MLP neurons of a small language model. Each row is named by its layer, matrix (up: input weights; down: output weights) and neuron, and shows model dimensions 0-95. Each number is 128 + 32 x the weight over its row's rms, rounded and kept within 0 to 255. Numbers have three digits each.
A block is one neuron, or neurons of one layer that tend to fire together. After each block is what it responds to, as a language model described it from the Wikipedia text at the highest values.

L5.up469:150053094139112131135150188120161133053190085131146154149143096130155206137151136113133152184151156054161169069149128091131048172117128156093115157180084121151147132123165134173148136170127106142074094112122116123138138159074162109135126113088114086121126144144107139160166123130162122138
L5.down469:117101145107133211098167123137140193135130060134175130141138126159086141188167135107118112175114121136105101113131103161092115135179165112068149152110109125085128193100195119114094154141140156104133169164135126164101183152161133116105159092145152144108158178125081182143138164092044110123
L5.up634:101065118136090123156121149078101194167089141126139116135109129115138145104149125143144149134120164146135114117143087170124097135150104220146118120146129121115117091083104093118161054182173154115099112121054105142104133125151139143093109129164139049118103101109140167115154140087159155139
L5.down634:091184151142142152146107130160087142111126164156124148139143116109052132143115146135154172193163128198112095071170129129017123146148161156126083172109121140108144136098134177070113134092099177094104105093162101126108153096116142115160120051105136149215102138091120169080085142162107165069
L5.up871:136104093182127163130176108114178116135068165133098117098141141113143138183126137122127077095163153082120136123148126121141114101143076188108130145147118101131125124106119116082151142195106122094134166132136139128173146164092112136154162151132121138172157128127154134103158117135127110146
L5.down871:186159100161113152112111150095145113136144156113130167163114112119105121171132099160149096112095155155158084113115130103115142138032132063085116096069126143132115115110101165057143125094129169097149044181125114141076101083147165128146139134108055092117133143117135135172163117123084158153
L5.up967:131152117140131162155151098154158247163102088063155083110114118148133136079136151150115150083120203065109177092170083131092088194146153127115084165177104109128127123073047143136116131189114185115058114102113128156117096129104132107139152152164143122126101172102099104156141149138154141102
L5.down967:149114045155098085140101147071116109137110097126138129171106142212104103142153076140134122133125093149046141171113176115099079136138085196161119133110132160135097206148178172135118130107147149128118167118123149170152135127119157189108140125150084092126115110115162110122165140096145162184
Mostly the bare space token just before a numeral, after verbs, prepositions or "circa", as in "exist 49", "circa 1895", "top 30", "scored 51"; occasionally a space before "elsewhere" or mid-word fragments.

L10.up312:118109123141137119089135147154115162143116118157105156117101146162115143101163191119103134107108119153140084117085092102135070161171136085122161075117181080155123158138188120182208111113187172160097203159164171141128084101156104137133117148154092129105072151107182094116113139059119124120
L10.down312:159128161143126077098122177158136161113145147198127054125118115143154116139102066123099127125116123151182153087124182111117174119090130189126158096115148122143109166130167150120199083133149126142148148130136202080119107129074158097128130106122139113105127173120108112100108099153091084041
L10.up381:185043093153101155145134125127102199130170094132104166075123120136083124138108132123115134149135161190072115120114103119070155126142134188104067108103116137181145055148105167141121065076141132130151070092118204153130062109219170133067179135147124157126122115123095113126204179131127183121
L10.down381:155110104105156143155103126122074110126124117118104146069126144103128101077150141115187116102137223073107113103121170154120183099135173205083114082124110123129128106140123114136079114161150169176127154102110129090110120141126111145127140155053078071156149149103069089116122165133128097157
L10.up674:092159118133149142103115148110085132137143143182192117131087128118152140198161169116160125132133089082075010086100150129072161130132132183150099113142131121183087055070158126046129040071207113101086134190155129091110122146120096130108116136134147159127077135160133141151139143078109080147
L10.down674:132124171121119082124128162182179129139173154104083087097152184119148139119114165143123195089105185161160165073149107068119143086153125126096142156122083094104144173179167108111171118108128117142045144085163169131116150106105122174155160073143134108157088106098124112186108137092153157125
L10.up785:107106125153124110132148108112155138139145115129182087092084219120099176119103081162177197133123133111090084080146186168119084114194155177072092114154134141157122150134219112123122141118115137110076209174160174106148092126152114108122136178124106113154099142092111131128112183154122129097
L10.down785:142079117055144185096175148147136153134165132156101151133136107146163163083099141145132094108110163148136086117107106134098084088120118175120115161142176134118091117127075138097184129169125089159159062128125151155148171079126183069150126110098155129157144142108148189151073122114092127123
Fires on " an" as an article or the start of a split word (anchor, angler, anticipated), also other word-opening fragments like cl, Fran, dr.

L5.up235:148095093143116200110203069138156162132061143078108100187103083166183110114113098114148145068128111077108166108171113111156188125121177159112160124115112144168055123120115128104152121133128059114082208123126131145129127110176160114114145085140136121113128159077093148152117093153140169167
L5.down235:152100154128059089155084124109151130101118125162144112156157136179088149128168076162129128120160158141101160103120131146106148132208092130137104069126113134076113161148143155121096083090173135135161116105102136104062110170158118096112138151137109149180099130164178120137113083049132151172
L5.up239:118137057175129169164135113119144119116082107140174114104075140148154179194178087086128085141157132113120131111139079139152118120087089140038164087115142162183141106109188117132108061146128107147167136162115148149120146110135133083159180134167068145126101114087137095149140149089119137069
L5.down239:065140112093100137194085090124091203169120103145128124132135158075127094196212182171118072165113117121126061131151112085124093131048171111084121152158087148126086106102113099151206114137134083094092152163103141175112107111181167128103164122112172158105125146138123126098161126065097110123
L5.up321:138198125139152158136171138053085104155118129122119077040134117135121183132138157146126127098138117144118098137104150095155119173116191132122087114148158154154145118136122141079082146163202134117085156109097142144063091205147134154070132162152131178083082068120156140105149128116130168134
L5.down321:115119118142115161089076114124114141082155089140144112094163146087087142192119117068182187143163128202130088156085071131153105075099101089136113115086120121097133141100086140127186175087117124101149141177140184154146190168167098116099119125062131154064126136160137111142148143164130165124
L5.up390:023138112089135164145182147153095105190164096084139150115137102098162148142160148141105141165145110095137120196172115157140157055096092135081135106156144122117088172144144120109107093112188079127126097111129144078130154139094059172109128123176163124130173130053182089127106104112116158123
L5.down390:088127104158116116129076097144129199112114085206179218177085112167110163193118092112163158091073126149128124121108130160153172149153192125127117120110151107122128096163166116160149208130180109119104064153124208149133109149164104103135103110109178094128129152138127156122163159141169178142
Mostly the word "an" after prepositions or verbs (due to an agreement, as an Official), plus "an" opening split words (kayak-angler, analysis) and other mid-name fragments.

L7.up300:145078132089110123134121132146079093163121107159134115118101156144134116136117163090168134129166128150151084161121094139111195106126108102116141115147115111207145082106135093053175065130196149128120070104150173151131071100091116106121152163152168114190103110151065117129123116124137104180
L7.down300:153167099126156117163064118167120171106107178139123184148137102131115127090092113106095084152135118128074144052138127148116160043128110132074114104130139123146132134116146140121111091136103083116172089124174136148130102185159138251163090165110117137142061112102183092142128090187165115142
Mostly the article "an" before vowel-initial words, as in "is an American", "use an island"; also mid-word pieces like "w|ent", "work|ing", "Wy|nd|ham".

L10.up425:134146089135131093157186055107106112117139198112160133116136151127152131149123157112130179135157151163102099092182158117143141116135190146084117142162062052144110103095127116133137088100152151141092098179129149120123204124133141134103185102119135154131145115080072166136141107103155160184
L10.down425:115221112141093148105082156114159164152129166244148137113163102162122164176111123051111149083128129175140138031148082149129097125181118086215146107117121111133113085167144154136138163136105103113139104104152126127116184156094151093089148162074115167110096116139157166053153144119142148151
L10.up529:085080139162097171172143119142091148165121075122072180120100088067109075129127137119077124147159127156092121115172132133113159127121144155103129182158105167075163146142122127105144144185092109107122191151144151137127134135160156162123146192115130120096103157063156120152075060103094126062
L10.down529:101126111120125109122148092156168102152079130114130150132099112083162151183068122135124152236117151111106105180131119075102136093140119189098064107094191142127141159078086148075147078183112075106157105074089181164139136046067194115114114114120115089091154105118142111116108130130144086133
L10.up910:169145112154088154156187163155094146089090034121089150079183081135083123145140114066145140101139141120157117113145079076077119119166163102060146121155134128118115097208108105106070119149151121128090146122152133071198174113147146063165096140152141118090151145174113081132163077137100134163
L10.down910:113150144101088121066103094210135117157114132119105148164132126098121202117100105137125151115153149142064153147136132162145156191119139167127102118128111188183137075118111122153147131126079120171088127105175197187138145089107149124099106124074144142142164126166152121137117130106151145141
L10.up1022:153139100221118145148115149181126171142074128130141143096069123093164128109127108145145109129170104166135107150116079104143080202106138105114089202157098073139129142109181132048117198117147187076144176123107148149132117130138109149102149179151148147112131140212151127079128078068039100158
L10.down1022:131182153105156108232166136156165153139130139126118120102172035096133138148169146118177127124165119124103093120128124074193081060084128146083153173113099084129135099106148133131130100105117080139118065153111081105158136161083143106153107165168112136117134116096062130159138145076112128167
Word-internal verb stem pieces right before an inflectional suffix like -ing, -ed or -able, as in recogn|iz|able, destro|y|ed, serv|ing.

L7.up405:154165122134150123086138117142127159138111140186079091155179095095090078126142075174151103111124144114184134133148200152095118164139108186151132120157109183187091147143143128200127073148094145153040124115065145154097095114128156123178133130177114113081107133168122131117161152115127152111
L7.down405:155103035142128093138122123083156115069088092068126165142119130165077109086195146070150118134156130086085123180062103052172163154157137135070105150143115184172134137141129141156092143100180120146101134110150152143118129126067107097118167144116070135141094105145123158146133170188131165119
Standalone space token just before a number, mostly a year after prepositions like in, from, on, at, as in "From 2007", "In 1981"; weaker on other word starts.

L5.up240:125173146137095137119134116163113103187140111139121171083136139069073080167104151098154115156127163091151143124156123166150158135205103139105151174132124170092095135115093125080101149143167110148193184092106108155142136149143109113149077127087124080085069164168153096121098074089161129141
L5.down240:164090171124131161122116132129158137110105112135130184119099115125082084166100148164127168128128133167116139110099105141120156122198131184117108100071090170110103095096128126076105111198146099100120160090051124133157160193160094146098159103111136079090102128135076105146155090065109117097
L5.up277:150109152139097103121130123172139105105110127177105155160132146088144158159126123166145037105126175154137136176139082113073116158125126162194109092101140100142191152143104120122140146183182193157125105077080146089106167150089141120115131157100178097107126081118199066069102157149105081174
L5.down277:170109121081133119130179149159127163165103098118102105142075113151104131149136131121131120143098183088131095137134117184076187093121064157095153172066104068118174189121099163115111136130218100150104089128118146120131122116188099106136143110194159121104106091156106126157096138123051098152
L5.up575:103154137166139155122156101091083094125156115145077138142120139122098136148115202129139085089094164063161116162139095083116111158156133150193106070145134105220160063117153164151107086136107186173114081110155084139124137191183153166174086135115145111114111126196088104128172103147163137150
L5.down575:113132132097078135151148112106174100129071203124127086048056093143120195134097157136139105113113130120078125101090123178124131139123139191122122137092108154160135155123147128114126171084117152113177140209168139116140160066090176081130143165144095166097157125208113116130192130080099103152
L5.up718:130162126138109098120134145116100134102138120098075139110121087080147091199111120094087085119156157146175123121103120124159155119118151094136159194121089175160177125178082100111150108136155107109156121100146148081166107128118137042219136097137107143154079115160125087215144100119111089108
L5.down718:080102148153088139126083138125098085123140061109182186163090130163159164145080111132101150149202132136081187171131099145143190125136086186107076140115120152143138124125101176164164129163194157126111044097151158140159134132137174174116112159094122132164080127108168096147087099124146153119
Word-piece tokens that complete or extend a verb stem after a prefix such as con-, ex-, pre- or imp-, e.g. expl-ain, imp-air, pre-fer, before an inflection or object.

L10.up33:097118150157123124131130086069173130131144119160137116133119133126152113093120112147141191166156135153080161098133134061104103103210147152105106143170120156127160165114116072117111097136169164102149103206137183140126081086124128109099144059195089144155138095156131152152105122131125119123
L10.down33:128118102155179081096166119139069151097053090106102175157074060130121172124133127119120127186155082135143100109098152122121127140141084109117124092122152149143137102134087133132166168130164139148138106146158152164179138143169143115099140178147111151140137098164099206139143132115154161066
L10.up204:106127091160093149154095143143098095156119102112149133122152153134149129157166082096150151175099134126120049106136149098072079095145143176114106127198119147221146160168080155093176112174169140144132175118107106112180129112137077154091146141129154157156097130134114172072105084119126112116
L10.down204:168140091084153138087053199102162131137144141141130106132129091172112140142119131115163147146096129106091167108062122127122192143152125162107126092171142087166124126122122113089104141105159106129152117127139121171135123094111094118131095104117172149165099168122079172126141128114104090172
L10.up550:090133077102156116092131143167096182135099109193122095073112073161114175082158101103110127157167143122091123104130080129055106136186125143067106129107099137140126171147145120123159112073125142134085180094123085173155116097157120122099104083220129146162178091161107109112136144144123178108
L10.down550:138135100119093158142086132104171051128102126124147138105064202170137080086120102103140129171137064129119136089165179148162131107122111165109185121107149141137126092104139172160138090116198158132119140130145170167118164098134128120133091145176147118063092133110126138112110045111158093100
L10.up819:146129132129044123150111135143179106157062149125064078137175079084100135108155069138080146121148137139089184079131161114119155130193056145127123149134132172121137164139106144145111074090154193106216103097084085137170134124172167099136073164179105164140188122126140132180132101091131086154
L10.down819:034101133104126104116126080207098140128141161146138157157074109132126078140144129130179100151134198105183136152123085155103134117128149133098141053129095124170071129160143104144133193160104107105112105141128096121152129173065141092132139148155179135157169066128129102102169095161154149103
The bare space token right before a number, mostly years or decades after in, In or the, as in "In 1833" and "the 1920s".

L7.up858:126196147166123108110125123163138138164104114135080164082089103117083107143115137177142148118126122084183160066141158127060136166156120101078141174128098130105124126168107106085113071072151137129141174124180150172135146103143132151141107203150203109134133128129128133172103179168171167165
L7.down858:102141165142180162120126137181159107097124117161112113094098098070081121119106151135156160120154099146097113118107078109141139114111143145130039160126084144113104128128103067083072143153125132086111171121136135129147158144128124170157180203161110101110146118166141098142128157125122131154
Inner fragments of past-participle verbs split into pieces, mostly in passive "was/were ___ed" clauses, such as res-c-ued, def-e-ated, prom-ot-ed.